From a checkpoint of a small transformer trained on Wikipedia.
Size: 10 heads of 64, MLP 2560 tanh GELU, vocabulary 32768, 65.6M parameters.
Architecture: learned positions, attention and MLP in parallel.
MLP neurons of a small language model. Each row is named by its layer, matrix (up: input weights) and neuron, and shows model dimensions 288-383. Each number is 128 + 32 x the weight over its row's rms, rounded and kept within 0 to 255. Numbers have three digits each.
After each neuron's rows, "fires on" lists the tokens most often at its 100 highest values on Wikipedia text that the model never trained on.

L4.up1990:144075120109147085136119141183134089174150156164117129116078189152153074089139072147145138092087127140162156118165207162133092137073122116104141135166102142092091144088108150158159144159101164123111122151130194112149131160133192127105120144175171098166148106129084110142106046124126121133
fires on: "\n", " |", " O", " All", " o", " l"

L4.up2505:139073120169095149183083104157129177142207136165119090105144094185127121158175163158109126152129107149092159143199095144105136208103160093159153109094093121085109115172131179093151124133127157087144123094110095155138078122094142142078125100159112148109156138139079083158194138140153123172
fires on: "″", "′", " to", " that"

L4.up2:133096137146108091104144076144114191165076120128135139130051144072160161155150114117099173089128123203184103105121066095131146213133082121088126174174173122128140102181135109096158154130112179143120125070132163155090150114123109089124141168189062068126113130107079190086131177170134078125
fires on: " |", " =", " Votes", ").", "1"

L4.up1231:097153118148091145129139184165127141048103106127057119150186105125095097142092197125138149126117151159161077129114130120176127133107093139167148162126142083100119168086090105194113092086138140095086130164073129126116109098131143115189088135194094115101162118088192130153166166112108153108
fires on: "s", "'", " and", ";", " have"

L4.up673:097111157133114125105136150176117091111125120088154041147085102126117160087195186162122114131110137150163132134121173106124141125099131123148081101142148067141119116154122087133173139112048169157123156150134070115095131198087106125075123107108112109136198159140178110104159080104061160127
fires on: ",", " at", " –", " in", " when"

L4.up1040:102142119130132164112065140114124110142106123094116113143106103148117119177081157101092153107144160159103179099110154156118066089123159146115161159125119155112190102129125152111109119130134091122134149124097170085091069074144079120138145124139167159094129150113164123145143107093113121084
fires on: " on", " On", "1", " "

L4.up1054:089091204042097236098090178132106064130109107147096140087139145118093115157102154139156128200123134172108167223109144135103089134156114138139119171158141111155130108084122133164082127128122102125109107083114108144119152099194137104124200096117149129095127099108109139143155127149202162081
fires on: " of", " the", " from", "ster"

L4.up931:070134166177085075108138155162154160141094096137104132170163066139097113099189140128147153111122110103111120114115141161114150128184122073124113104176117079123142070096054103110165161129121134114145066086185149148093131143104114123140138109150106132106164103140109102096149145194159190121
fires on: " |", "2", "1", " .", "7", "%"